python train.py --d_model=256 --n_kv_head=2 --vocab_size=3606 --activation="swiglu" --norm="layernorm" --rope_base=10000.0 --rope_fraction=1.0 --init_std_qkv=0.0427 --optimizer="cautious_adamw" --beta1=0.9 --beta2=0.98 --weight_decay=0.21 --lr_head=0.00581 --decay_fraction=1.0 --train_tokens=162400000
MLP neurons of a small language model. Each row is named by its layer, matrix (gate and up: input weights) and neuron, and shows model dimensions 0-127. Each number is 500 + 25 x the weight over its row's rms, rounded and kept within 0 to 999. Numbers have three digits each. A neuron's up and down rows have the sign that makes its largest values positive.
After each neuron's rows, "fires on" lists the tokens most often at its 100 highest values on Wikipedia text that the model never trained on. A number after a token or word is its count.

L3.gate251:521474481495484505521463461467476494498485490564477498466516485490494468509514470530482492510521479515519545500520458456515522518508486493529496513506488512445520481473492458502539505465494496513533517535498485478516518477460473526516463447535483515511504492485515485458526559500474510503496424505520504479503489484490493503491511495503500527479501483518515517474541514474462524511461
L3.up251:497473545489504496508457520493508490530485512488515473489502531483467498514535508483505485533496513527498503473488570468512508527532543469523497472465487489510490539495490478519480515499545496459507565505508510526491506483502522480513477518508492454513501503497487488479510516491460471476479473493509567480510522559473560540528500456465484497486482487517535482467514484493498481516501
fires on: "an" 22, "ne" 11, "ie" 10, "t" 9, "ee" 9, "ley" 7

L2.gate530:547453468464506465478488527508583474492458525512476496486520490495510510519545464529509486482485473516480531485517478504528465524509518501491487567514519537499515521489477491490513529470517452510504507530520452487499492466547497529501487460513475506547505531496491494513508528512499490507492515515476511490509499492517483478496539477533507506500532491505484477481506523503461488489479
L2.up530:533496466505475456460498466527517448513466496509489495472492508519472503519560500487515513512500536475534525540479474493535450521490557489493504505545514468500522531503507550513504524479528518476515525539516509549477484499503511526448504500510491495471478549508524492493494544520489487490473514511441494500495542522511496477488568509498561472488490466506501457504490485469439502501471
fires on: " its" 45, " their" 20, "'" 12, "'s" 9, " his" 7, "’s" 5

L3.gate162:501528490470481505480528526489502538529497438515475489470486534465522487504504502537515510459462528521490516511515479567520490516495484521476487507475448509524527525508485515530505523545493511460470499507465486539524514494498529493514509469475449515540511492495505482474563478493483512477514460508508462502509519503536483523504502502482474486477480520467516529438509548539489477473508
L3.up162:515514485551470487505477482509546482531471480475478555494486493469508473544485521491484502510506530516485499505541535510513471473501524533489516483469484479512507464508497462472478494497497427506531517479508521496524485513515499545448514576483496498535485493463465495437529501525493445479504493505522487500503507500477505505519499513465433499508526488493504520493519510511478502487495
fires on: "am" 13, "ic" 13, "id" 8, "ad" 8, "at" 8, "o" 7

L4.gate173:504468521448501532481527523553481523456481520497539512473471484479507467474516495509487504492503525490474501457505492479477465512469502532487497517534481522533525491513490484483532523498543516539511516496470490426471506502479456537480479526466494489503502524477464499482491502489557473509467490502529538513511490473524489490528497460560464526503527512509460504456489453460551541510448
L4.up173:497520509466494493513476491544470513423474525518566521570447533537521521521489537489527488508472499485481525482536522527496472539483532482481500519498493512486503476466521501508508486470515543495495528490502474516506508496467480475461525484496503538501498525523503506510503483535483519518480493521499492487527464474492474482500499547518497521555505518498476507484497523522474471559485
fires on: "y" 18, "ed" 13, "ip" 12, "d" 7, "end" 6, "ry" 5

L5.gate415:506518519483508488490506507552496489480502478526489470513497518488466519489528468457523502536497536454509521465484493511542521510474547505463487530553523507504463506513469481453496483516522490496517493505510495507506499464502489542431491550423496520525512507522488483483516515496544529488520490463496520478498509499495500446506547476529496474510457498482506526475528496467513513509490
L5.up415:486514489465514490506503511557494490501466511523581475516486517471487511433509513502566490536513546454559483540524513479513441501497513530500503502488510489507477476498523514497511465526516481568494489494462485479488516451508514523499488465505484505481508509519504484535520546508501502486496526496499523524527553518530463491489526494502537481496542514489508506510506478525490468474514
fires on: "h" 21, "y" 14, "ry" 9, "ing" 7

L5.gate170:519474506491510532526506492510498520452499557495513523486476457502509504495569471505497465484474504471509524522494507459552511502533514510466481525490461512466522489502504500535514473464483463464506510521471570474495528504482493493485468540502498472499526537527476479480516533476513503483515528549509528550511527541468516501488552482464502491539520520514498483488460509512503557496513
L5.up170:478463483515493479519496542553506515513484530463536522516496521509506543465515530517531502520496487475561488505526557470494435482466503475526509535485497500514513495490499490493473462482480501530525531437551494525503532532524478491532499474532507482503500508507505499435485542487461472498479512515506470517484463501508487475478534485511492483478497492518517499520501508462494490487488
fires on: "–" 14, "em" 11, "am" 7, "on" 7, "enn" 7, "ok" 7

L4.gate255:531500460498497481480528551492529547474493507480537543495503471506512494505493510509502465501517481502490527479502521532466505513480488482484478518494508507479496478530513516492532458490476492498482471539493520532534489446494469552505488486465463499530512505496497515489481525457507526499511461486531474499433477488541465520478530486514444517489501537481465485502516512486504479529496
L4.up255:473520494500480493514481478512554550521500531485518491490474513550556458505502461473495481509540547540529475475512500474471523547474489572466506479504484441486543483480466462494473492501498515472478515522494505503523495472429492515505529504506480520450511508476469461487503506448533470505478512516487520529519492537525520486527492531537483536558481507523498503484508519524537460521536
fires on: "ate" 13, "ge" 11, "ize" 9, "ating" 8, "ing" 8, "c" 7

L5.gate492:496483490490508491531490513505533511520476460480542512459495512489483515509484510481505484510558489537458471529490478480533502472520521518515504513464473524506503518515502497503509515480472495521517518474462551486470502517554458493491454507498499472541524457479480490554460518510469509470556525519509462442481514507507493481517479524505509476531450489514495497511499510462535521470453
L5.up492:539485553499535498530493497504484503564534530469506523484525423488507506472490429476469495526511487496513484482506524482507499498460462518482516482479521494512483540511454450517509469486522498460522503518531514501533537512529513504556476487506521518557493518434490523503458517497498502474482504462475474486443504526562529509470482508489486482515450512522513509486485504501495475524513
fires on: "n" 18, "m" 13, "com" 10, "History" 7, "or" 5, "her" 5

L5.gate527:487465512497470501483459511506526485487493488535486557504497578524533514462528510497491474512493483523479537474499444491547484550511510474465503484522479469482495491510481505506529502557495507492492523541481492502507483511447478485494550471508450495481492479454475503490484481460462481515464506495503503513462530503507469523550512525499471513509501503518500506479472504515445485492515
L5.up527:486508436554482523499487477531525550536530500465472509496498486467531473491497513510499522546478533506490488456501485484551485503491499485488494509496487455505468538516453481469499523523470497480504547502485525539499554505446524487511485535467513520494501548445491489506520494489497511489546512496533519433533483529512495510500526508483499473491522493480546458517485483519515504520527
fires on: "ct" 18, "ic" 17, "at" 13, "ab" 5, " Elect" 5

L5.gate39:499460487509498482513532523479535514488527505497524516532515484527466493510519522467511496521499504448488470477529533532474539521503533494485510490503487510480484497528498481518537490506477491505495479495513496454512481491530484544448523518485533508516512471533489515480472527506490497526461515489519511471541546464566512455460448496544488477519509478463454502479518478500503480490529
L5.up39:466535487531506515501502524521495532512513478486528442487512489497480484483493499519435497493492454559472485506472487478478513471533506515501491442492495502503480518529476467506516474467509540499511493513515501509535488483506491455498545503463491483542494511495542553459546511513467452519506502481482529490483577504471515527508489534488488546471501503484476498482478496503504479499532
fires on: "ell" 13, "ical" 10, "ic" 9, "r" 8, "ong" 6, "ural" 6

L6.gate223:507523544485484501539512526491513495474504534503490461490499498514464507509533497497488442512438531487457510503519463493481530486501507492485500487504499502488510455431518492511523526498572500520491533517506511493493501504504490446497476510486517492545513468507503480526539514520476515511467514512505528512497499493496522508470531504492483527551499556502492566440471470478483535488508
L6.up223:514498518533507504449555480495516517505510509541489543452499491488504530557482473493523495496480488497508508530484468478551466525537477490470509505441518483503492515482474501528531512508492509476498538482515494538486501505501497502562517496506498512489495493482489511497505458495473468523459497494495476472549491479478519475476481496478547528576510475498493536477502482498493468519462
fires on: " dec" 21, "et" 16, " Par" 12, "are" 6, " ret" 5

L3.gate338:505540515480520502506464510516540487475469470523468535521515544492499507442497513528533492463493475481511510492498522524483498542479470518491489487464472510501479508530530525477519495500513521519510520484494491512456498515506494484469490519440463492537510499520463493476521511465478529525464445457477492530514494494535452501490481517531524451507507506455441505474544510499453522463516
L3.up338:457477483533434451522505547506465450433504555488507472494487510523497491473499527464498472554476520520522487528500495486460470478503498509474494475520498484484476466483518497506505526518465499495490509471502479483445568546453527499498501506524472568510502502502524507519554481465532476494493476486494542497515499459492509475493517451460457521530518508505474505475528498459498500467510
fires on: "6" 26, " November" 11, "5" 7, "ow" 6, " Man" 6, " April" 5

L4.gate72:525506516498487453480489498549478540522430493495474477509517496522486539478489497485508511492483540526521500496506493513504491506505534537495478506525493477487469517481509500431525529506492471486535517561477485466476464481471474471491484499480504518543488528482552490513500483517539510507523489506477520532510474501518492505496522457558530519559511524448475482522455458510528483532482
L4.up72:488519468516518434467494487545533542487483556536529502499499453550503509455479509454489471528509497498540464471540500525509446529455504486478501503498480472499512504525531494493466472457494520511472492521466495473482485500535480512476496470500504504504499501541549496558533513486562467487512469526496485502507492499533502508499495509531475488544529532504520508510508525481490464501495
fires on: "est" 19, "ed" 19, "ing" 18, "y" 6

L2.gate375:522470491500472502520515520493485467558494527492484538515477514543476516528488471477529515484477505512498569528550491551488469539480522530464502510468498530546527504502496504500483469519509492513504466548477522454500484509502506471499476497481496502519502536522498525556505496542538468451505450528509512518491461486516455532508495545513497499445509499448499495480503543452525503493470
L2.up375:504520506496461531511469497487482469515441469511499500480519491537453528541475468486474515475486517496535507543520516502463510478470452533525504464490510525527530497508449520486430488499535485532503511525487483454507500496484536483497527462489495466517485515495505519527479524490469485507456491499482490485530488518474512492471495454489534498515516471499507499485499488506494475476527
fires on: "em" 16, "al" 14, "im" 13, "ir" 9, "est" 6

L2.gate528:477472467528490498484474449523500466456531496479494509506522504486486515545496522417556506487533516497517504482473493496477536516483546554457489474531506486522501543496494478502497458495499515451497526529475543485526488502523505484469486487480537517476535481542502485498465517535482484505507476471508492488490559516529534453528523480492471523510495507493544503494497517511474461476456
L2.up528:507480490528454488505535505492492510550502499486506501505531497469506501516463433527452527469531541505477501493555460491460527503500498510494492522474482503477529513493546492467525499531471502497497464478502493483503492542558473524491541513499455528498492522516493483499485494513452496503492484482503500516478471484508483500448480507478511504508489476492507490517466514492545489461497
fires on: "p" 30, "st" 25, "is" 11, "P" 9, " mi" 5

L3.gate244:518524467485490478486499532520488492470478543480484488463515484465507499467507491459504508497473534530482501484540473505515510516518548524485491511526470539493459523525466478511505488526505471475495502484524493517497473512459503480482490477485523431530492495526542520490473511484499500458524470499547490522502531482498500510537540464519493491513498520493490534502466488491484485443497
L3.up244:480497504450486536506523494529446507516536491495511534522497529512522514463507540542513489491517492513486467519517510505527528551476539478498496461477525479499479485456515445542502485562488539542509465479500516501488455485489488471506507468484509515509532510514510479470497471523495504442533539498453514516472507523487524470537519485510467483481512524526513523530517492542523478504518
fires on: "al" 23, "h" 16, "ation" 10, "at" 10, "ar" 9

L3.gate502:461496472516526529476523461544506526518502468467475494508455486493527502492489503455478539494518560491457492526515499495510514475499491511505492465519492547532533521481488487529526483482491523492466483515523503479498496518556487515454506502515485481489506513503528505561503422502480513485529502508508517505506521535483480484516530529512540503467516467493487483517473445485493478503468
L3.up502:473481498486495514498486498509500500470476478487501543513505490486494483527505491528501493484487480510475482509479462475477515448506498516473510489489505540468566524492534507482513563527461503489509511528449531497483460545496491552468502511537466513562509540524517459484481478501502445474468519493523497483509494502488520474501523473544521458498489505451495511526496454554513482474497
fires on: "il" 26, "ent" 14, "eb" 10, "ar" 7, " (" 6, " g" 6

L3.gate458:486478475513501492459514497532483526448498483530425477486513496487500507514515539466515495466508549493499511526513499491512478467477532551500497507546475492532464459480501484483483500435506495555516497503503511490465512518522494502472520522464505507482510476494515483491527483493519529491532506536537521530453484489520506494495482507534508457537480538519539534498540516486453504510469
L3.up458:483534514481495472495489501509486498502544443542493482478484481483496474519514544436493487485532493485496490522522482482517495557490516507497505489556503478546498525476510520520509484499501477507509475486511502509508498486484455470476488539491504543487493514486498505531503501530547529446523494480478505499524481467539526479496500498512543546488446514528475482490510537515515545482471
fires on: "ad" 23, "g" 12, "b" 9, "p" 9, "ough" 7, "st" 4

L3.gate415:524478490503472532515553477530528514533482510509519489530485479467490493503476478499495502493508489451504515501489501492486469497471524498501469470508506553489520486458470490475496515498475464502496522466527512485530483462498507520471455469530509525523507455525463523481474516495487519508493502495490509581496478459513527516488484502494492479469509527501482494471532430488475486477511
L3.up415:498502495461521487504519482503530508496463504518457477513471508475497529523438463512498499460549537498511471474486499507495494501475527536518489437505527532490503520454492505485524536544511472472508459489497500497479484516506473479488491512522480533496494488534500480517417493489505453553554476505453560436485476442498526500477526525465503509495490481510511477488495493481530474493508
fires on: " en" 33, "ip" 9, "if" 9, "en" 7, " is" 7

L3.gate670:514498497523523455519530509521510521517473464491514497490483520473505503493526513512534522514456465515544528526499543492488520507522529501457475444525482480514504516501515480513479520486526496513559511481532480463520499513458497462565505474498484525547503497484512494451504489488539504541494462477509503546539477482484504471499487506493492484482524506489525541486527477491486488497495
L3.up670:547542497543489497552503519511542552463469491511514542507478465475519537517519483540489474474452465468483536510524515473509554510500491509522502508537543491512490520477502468500494538476540497505465475463508496515432495513474478479526512535511466524514506539506446482495484434462463526497490524482458502493500476494486490487489507468517495455518504517537500496556519489536520519526505
fires on: " place" 17, "ey" 15, "^{" 7, " us" 7, " rec" 7

L4.gate637:480543494499495496497506487546515463520522508534509532492502487450500503514498487501547497492492522438503518506459482516494495492480501518477487452555483467500500494490529499489521456489493455512480509474516551513475481492530490512493453488511522466469503468544474533487479549490500499481528457454516508528489497479523522471505577491479514515479483493505540490426505503496499516503509
L4.up637:485527449540516487474490480516514470500458540508476509496529527488477434502449505516459533492498521496480518529491520522484532515527479510529506435455509517502473497462539498482467466509491483513500523534510526535558515520509489494496541470443505493504500491489491490484482560510519485480524485471489466504479479501476514518484510499482438515492495505516522483508456487483490481488517
fires on: "it" 13, "st" 12, "ul" 11, "t" 8, "p" 7, "hem" 6

L3.gate591:497501494514478454465501512509520463512502506472443494489497536507502465508484501480522500491509491473431471479502487502475484550519517558441497482500505496521523530496490471463498500466502499487514537503468476508456490542484462526468480499499486503482518478469555505472483478504543540512479492523540440496475473499510499482514541500504481534512509462510506477479471533475490463527520
L3.up591:477534508486530483487492485485503511493494470534470551519511485484495513528486518492503507503461484558464528536492486507449554493513521512515497513484509477443492504441491516555441518496510518531525516484519536504479506480541473525527544505530529509483514523470466530504478508561465499520514513540477439481500492484465485471454485534486480518468487523502483533543522501501517508510534
fires on: "8" 27, "7" 15, "9" 12, " ex" 11, "m" 4, "g" 4

L3.gate257:533484511496497501531496502549486500452463523462505522486497517503472532483504497470548519529482539475542493508519518465508473448437484494521488462504480527511502513516438511448495460460472495477493476512493485516436513475507510505473462523470526522529488517517498492503529471493470543520498492512477486459513546545463516512457509494543519447467490522535539526448522505466467505531498
L3.up257:546547544510523479483530490516493513548517482478500495457469532526494477534467490534494528504481538531484532514505481503437429501480516516510503480515504513513501497481489485500482496548501496534500503502541479513510538466506506470489531506448511535499515481533509514551510524505503515485465516466529520465493484524537516515473522510520497470513467482504506453485524514513458528464495
fires on: "o" 13, "ock" 11, "to" 9, "al" 8, "ot" 7, "er" 6

L2.gate557:505485475473456512463507460537500504477481484483514512532486502502476454462534516531504476520529515525518539488483459541478486502529516506485491494503486494529456517539519465483464493513467520510493509541511496490465488453513457495525489469517541522535511501527470510521478515526480516450497522474515494577514496496499491471510515522543509487486479492517497474494530492509444460478500
L2.up557:516504471513533487487488489518479472482543471525462493497506469518513502523484488495464509547481466538513487503469499463517503484500511492476498473478517458450532439490515513479499483487459506522502520466485510473465502477510504467499507486517530482495505490460467483556491515532511463509543489510536501485562509533471449502537566484497490527531516479483481502491489494515476522478479
fires on: "u" 31, "on" 26, "en" 10, "iss" 8, "uring" 4

L3.gate645:496507460527480500535472517496524489505456515518497506474524490471486511495466518486510539511472496480461469498506522499511502572490490490501488447548461493596516501452484506491538506518494462535536528518472487557480458534531495493491496513477477494484523483457494501497528539432512493476521466482509545491495506517481495515460512531475483540474538499539520511507506497475513524529469
L3.up645:503527535500508540525502545519495500514520468501443492499488520492478467482497526535520509504569502517497498504501492480512487503542474527533502494505476528517506484498516472493532512495509547517514482497456486464484471514450510512509441540521479551463501506465458492478545496528536522482517566484511472532504493479482497506503466452466505530512472461516508511524507537498527527493491
fires on: "ol" 29, " " 23, "ut" 10, "K" 7, "hem" 6, "ly" 6

L6.gate661:494487572493544488479496531524492507511505467495493528511482502485523488460515544485509507510478553477501536517484504493490507455503512501483495524516502485468542476501505488486531502512539486545488486541507548478509455462465491584484523464498509465523509480429458496511506497506530498514501493485495533498546481478560508509516508492523490472484469485499501518503485507475499534541459
L6.up661:492468497538507475480497531500492462488516511500491512497504501499461526521484501540472509502558463450528499497514483508469530509522553498505495549460498544474515514501510530516522487546496525495527478533487519545526483510505501474485480520513522467529510502468478487508484466475492456509548501496469505472482451483510534541461510525520473541524529461441493493504456521524469503506520
fires on: "ud" 13, "ir" 12, "m" 9, "and" 8, "ik" 8, "is" 8

L2.gate369:499551520524503494524520517487497487495500485526514511477484531479502510468500512500501467473529550484516538512508545471441457523500541530512502494475477475519520521515447496495469503472526550492498549471512542533460516529497535520487478505489499492579505477509525501488522468471498482489501489480489537461556545505477489472516510502515544477548471495497545450514478488505472486534470
L2.up369:508544486566475514512544467484486508537501505488503497492504504540495472537468487491473483505507488515461521505506465522558490477497473469513496452521494502524508488501501443476473525475532495467507466522530521543502498502536514493523523485508529488544496490484507466495516552511520490493461461477520523484441499492496517475477509505485475532504493538568486466483540462536533518463489
fires on: "o" 22, "al" 13, "ris" 6, "ved" 5, "as" 5

L5.gate689:545485476491495515559576494473457491513507511461475470518501496521511513477519462470514502518510500487487497538545461472492499517469497496476497494495495512476495531475506499515474505472493488535507532514487495446477483529494513477487506486514528451497515523511500465472494465517526463515523494469534515485495491527499551518508519494486498472469496485471589511468504519519505523528509
L5.up689:461510514492523495498491528483521485510479496540516510484493523498513522467503536465515512481533514508516510458584506531482520489483490526487501503508509517481455506480506505513505513507464503507532497497540497490497511525519478482524458503522487517470501497566505496520507481509492492494499483468550501538432558500521529469500507491492526504516446462521493479496504511496507502504466
fires on: "or" 48, "a" 8, "ur" 7, "an" 4, "ay" 4

L2.gate621:532441488487486450525529486504518474506497470551455479463482509476526472514512492499482475483484503506514495512480509556469528513489493510495504479482507507494474516501551541440529505464471464538526501523499492526508513506468519474482540471515517469482503555470565493460441476505528489488489473528482484488535487472526509466500509477489448452510533491515502527482482518471486444501474
L2.up621:532519480508489467504520513446528491510489503553503501509462519505505493522490498412493509487506467496468545501483452497487504470541512501530479491481505468511477502506460495530462541526504475516476487499487537458506503504503490516546465485488524577471507448492481474463463499504473527486510520469508500502487469478514492499504492487515495488506486457480508480486539489521549509494522
fires on: "9" 90, "8" 10

L2.gate589:495494504544473519520501483499557519476491523431484498438517499475503494518482506536473492514528462518512478484491543457481498508506509516504478530483506495494528494502486472512521469478537477480532515496505493481522490478471497506527451506480527464532516471506527488486463515503509518548459492503529537495501484494495485456485511502497493528474482505493507522505472447501476569500473
L2.up589:501551480490492488513513512438536444503478536456507467488513467492498518542503452479525496543531522487507463547543489501523486490509510512512486525478496511523457518530492468513481487527466458541533485487502459476574494483498480488509463529469449486514502485504448498488545516451466486487519487508474480456475506527435499476504498509468509518508523456497493483510495536531523498541509
fires on: "ent" 15, "ult" 15, "p" 7, " in" 7, "k" 6

L5.gate691:500474505512515502467463516538508522523498522459513487491508531491509531475518525485476473547461516505483478484520515493523498470545509520483483508514466514511517501492489510510526487499505492500513483537562539479485470501518510540489502504545458447541514483478497480489486463477497429478489500522511471526511497479502468513528489467490486503530539527488489504451514508497508537495486
L5.up691:523465482526509503494503516503471499468525518481468565496516511526523509459488517536488494477486497531477464498526494444488515485518536453512479532546524495493455531467528482504514499518451506434477507445502427539492469482499501502516506474504438489470514481503466465534513491495525488529488476467495505502514543515471495494515517507498485496528499487525476541482527503488507554511490
fires on: "al" 41, "at" 26, "ar" 11, "am" 6, "le" 5, "ol" 4

L6.gate700:489534465539498465467507512507482530495487506516483500506531511506483511499499514451524521516526523486465479506502536498440508471472482563479504433480456549482538509516496481460499485464482489487492548505479527499492518484561494517506491509500522513530509491529467515461480491531489493477468469467460529506485448483541526513489513506502518481553503480486528499484502491479473496511486
L6.up700:465480518506514530468509469495482520490496457525526482516532525485474517495478517534459508497491449507512547517551536540510481504501513531509483470521514521504492457482543529497483544529509475516503511494499477503493511520535475516526514462455500491502502494517500479487521536566488486513520476476461505472473448490486505452465457504507521552504531493463450540463497542507452492552497
fires on: "." 30, "it" 10, "ra" 9, "d" 8, "u" 7, "p" 5

L4.gate547:511490489485514496501516522495524521488455471483490540535496493554542519534521529520468503528518522526469518473505525522500537480501502455501499541497464476512530454506521490482513492486487542464468465515525503515499531496498467470462509491516445483524521487482532472520500534479503517472485494504508513485508457471567472515490531553538513503503428510527472471479487473507460502536496
L4.up547:485514445513518504488487467523503537516479547491501463515536530488546518485464470510498504524512505535541469483494474514529462486528485486485504502480507480481464486526503536514522467487488484532456529508493510574489521486469477484502471460465479467501512493489553493497491488447462504476436498523519516508426498494523531510546498509504521500489502512545499528472479505504505483493525
fires on: "ing" 40, "ed" 23, "s" 8, "e" 5, "ate" 4, "med" 4

L4.gate226:486483518457497517542517531483520475504478482517481485505551506505504526496535502460523476501489533525481500495476508505493488477507539490539503473500502529510488473507467483512555508489502436524499523530462500539465522511483487529468521517537447496543505504417501498512500472505494504519458485523534466461446471508541509510530528552542473521490475501478456524483489494525490513465455
L4.up226:511483497488501511528498506533519521493482501475485505494570498475516476547495495536506502535452507507499525529450506487500523517509504473509502504486462482481525512513503439465485503519490497491484447496544512502549511483516448541506495556486468522497491509443452485529478471537510494519497487467538499517491543475493482525509498524487518519438501498519478499504425507451532484562507
fires on: "ian" 20, " US" 10, "ish" 9, "ed" 8, "y" 6

L5.gate404:520521505479495517510504490522480451488467552481496496505481540540490519478542483496523455528508519479471533521528501463476493517498504507483482484490513495460518524507498498521453521470487541528494481530502546494501441455500505514470474543542534478521492515492471521496497519466551475488456526539495479529561500474505473482485551496478515461466490482483513492468433514480496550489468
L5.up404:508516472550444512488442524508529483520514468462487484497492487489526506509481499526497499502506540502468497490480491475505530514483503459503531520473462573492468536501493511503497510528503487503502503503486542539529507480548539487486492517534532557512497520451450519486467467509486480521483499526516456532516500530527458495473505470537459495494542551521494500483512538488476483514498
fires on: "'s" 70, "'" 8, "o" 6, "i" 4

L2.gate166:477524532501495511517496514510482484467486526481500474489512491516499493517532482488515512504483487465493509515472507523479510462509542519484503490479472539533512457487515513500478508454561498485492545515543483548461516537512502536463488479521543496505491497493514453466444554518515512509504453512536482502556505526493488476460508464476560492540503487490538521486464531481486538512430
L2.up166:495493547538459507499504495519417513494516500534514484501521493514469535534534515514495528536494475498493508530512514494488530491499500517496501506482508499523490473502492534540487523454515508552528510500476537464469530513509506533501481523477491510474498515507515484521483528529479453489483484475532536512477481503507471494463466528494493538531487526501488545436504458534478490521506
fires on: "es" 22, " Des" 16, " des" 14, "em" 11, "us" 10, "ys" 7

L4.gate537:522527456497492448497489544516496495577480504507477493500501514503484534487478487496479540523467518482494531492527508504523488515511533530507477496486514538504530481492493518508466497494519518554483541568479562503487534502501478494502498523531507505484497525491504484562494474490512471500500518527524487476543516482556517514450518515522504454459495475532506504515504531493517494550482
L4.up537:562452526469485476529500521472484508504492518453531460544534501551472508545506506509508507462525489517471522518511529526521485506515472513494509519532525477509520499532426497529497494493514487496480479532519493453529533518483501491544542511471492505496499495552511534497482466517505449453481526523494476499546525448504520512535507506482493506493516538489530477475502492532485469502488
fires on: "ir" 56, "." 10, "mit" 6

L2.gate361:479483522514551506484511536514494512481480473513530521496501530483504493491518468492522525526478526488458483527505496554521481534567487521503504543500504521516495534530546488484502496479511523470504509557548521511472476486526516482452516518481472508520517490498498525509522481476479486509507513542475477516528514462544506514483528488507508535504443480487482542519521498491502478447507
L2.up361:530497507440501539521500525509502499475485505471515535493503527452514467518489518510484530511413494556511522479461485499509468511520500505482483509502517489475477535459508509492472496509481501543531510536542455510500540501547462480482489512511477499514509500518486517510496506459485465503496500473498533501486465511491470548492510541510503493511481440549450489556502480514536548479496
fires on: " s" 56, " sy" 19, " ab" 6, "ince" 4

L6.gate266:500503510553517470550474499530497510494476464488487511488499500493452517537516499475457485489456487483506503454491537538518515559454493554489482461514431482519524458487486499502512502465501431444520511483483493502543470503556519491510490565467487508497512487460474467480501537492551508471486451501499490511514441487523512510513483494486506517527532498508553496508469511495485493484473
L6.up266:446520466487473492489474456485512549549486507478531451498539470527507501519521490487509517496503502536482533469523506505497500518472507482485498474507491492528502523483510476482497469512484450550515485533469518448489467515499532482506530523540504514457499477515533485489479523508546482507442499521465464474519491499527489486492536530489502513511562509503507493496546513527545494498528
fires on: "," 70, " Ph" 18, "h" 4, "ph" 4, " ph" 4

L6.gate509:469498524536494497522506519505494502527463502471508479482525537475525491488547493469508502493556500436495514499442483519533489472497497518497506485518488467471468506520493533444489546462506519500499460531513478472502522507494496491514538531497510479542508526481528494485495513482506506499511481464485488519541491493497516486521453499542504515509529555517495477486500451470508515538513
L6.up509:523538521513513447491533489516513503501503511530514453518435473482512543514472469495532513481473512526472506518545501475526484510439542506473496533502490532470531515495501488498538462487511485476495515488512501526499436525506487483458518502517466472499493514525516486482491467515513548503524499505513527481483491478478511464503454512520505486486493509529512489498499529525456525521471
fires on: "o" 18, "a" 14, "and" 10, "ra" 9, "-s" 5, "ou" 5

L5.gate549:505435466527502527514503514496542498498469463495523527475489505470489474479448451506456492501485502500507505481517503482525557500556481507480497525508482506490560515536472486490485524484478463510492481477539497499524502476491498508467466508462495493565504519508479535525499503448529495438457459494488502458521481467518507513534493476488534493505517445543482448530502531477544510487497
L5.up549:539478463496534495501474505464515493533521462496485533492503532470413487505476506498512515510516491516471515517484485490516488495496496513501488509448481535497500536492472512501509463516477491465512491511502531526550508516544478491517501496522546495590516514456501473504505480461501523505512486455494505492462469550484491503523453482519478495491505496522557503509517527521500478507491
fires on: "or" 24, "n" 15, "ist" 12, "et" 5, "ud" 4

L6.gate272:509462474528489517485497487514528474518509523503489446476528524464468463515495562512563496503528544492501516498541520515522515500511504497462489521512486473468528461530514503488504513487494503482514531478501480474501553482451484538515532550570540501506508488488501516508475534478517507505554450485518499474539515520544501514463531515501500560490483537515461504497486523487477500529486
L6.up272:533527485515489458517478468524496477541506457496504513489475471479473546543525487543537494465495488506510468545464491501511511501494492547466501465530468482497570472485505501466501515481492461518487513541553552502542523532453522493491481467499459490533496469470510505476494448481508521491463513502488518470487450414491459502476452505527509533501540490485490518506514518502531494473517
fires on: "ra" 15, "ice" 12, " him" 10, "iz" 10, "and" 8, "ate" 7

L5.gate638:502476480455515487504515534503547510513469501510477495479499520455549499475496499542486449489528476489491495484522530554498504513484506481535478533522494483507505496481439466498511475534451473519495498512517502500477516496470470538499506492515531476540510521454485513545518480523505513521429490541534483457495506485504553535498493485499492494482571532537472519473506494487513472493481
L5.up638:514513483499489484501509528466469471506506505435482476498539510483489485476450499490453503492478449543517537483509557503511496475547519495545514541526464465471490494503494475515513541475480488514515521482496443496482505466489470506498487478531538538520491540483514501494538477505479468519420447502542511469474516505517504514495491519462525527491519502498491455487498535507496478497491
fires on: "ic" 19, "an" 15, "ian" 14, "ric" 6, "al" 5, "ish" 5

L2.gate247:540508490463480523473503480519524530506498526449489487471520536502526486494530484453469504476483509463433500505545519531512460490487495495500493508511495532518528492471549511477537446459487474461498512452511500492501506522530500491461506513497467518502510515501506519509513459495551537474504486544492521524504557548515527506453502467511480535525503495481504536492490534520521464471537
L2.up247:510497482496447486496465508490528531492496470495510515530480486459553514507486526492511471483522578509515497476496505541500481479463519505508513489526487507501503496524521479486474480508473441475484489481438508493538456527518524536474525506481496506545501505515458525504514505466509524490520470543458465517497455490544510467496533512534512560508496472511495490467519533500497487505493
fires on: "or" 17, "ue" 11, "ff" 10, "v" 8, "in" 7

L2.gate211:526502504481488523494482535482498463501486538494538524530528523544523479531557510534463505433458472503484480503526521536512495527511528485540491551481486517524500511470489523501447475469487517492543548510511517540520469458559506507518478457502481478506515463515466520476503527456533533466503486482505531472486515536530482506492538505513495489460500496494501482504499532478477512503443
L2.up211:494543465516520475505505422502496490515484546489461474480481478527466511496479461518497518518536488505486534556509520478494483506537521515481513527505515509509465499537452534502506539465518530483485433479542502473475526514509514497521500476537543482480506533516481526511497556513527471472500520462510490490483506508464513474517498523494482466464491488458479477484549485503486500515483
fires on: " his" 51, " His" 25, " Her" 11, "'s" 9, " her" 4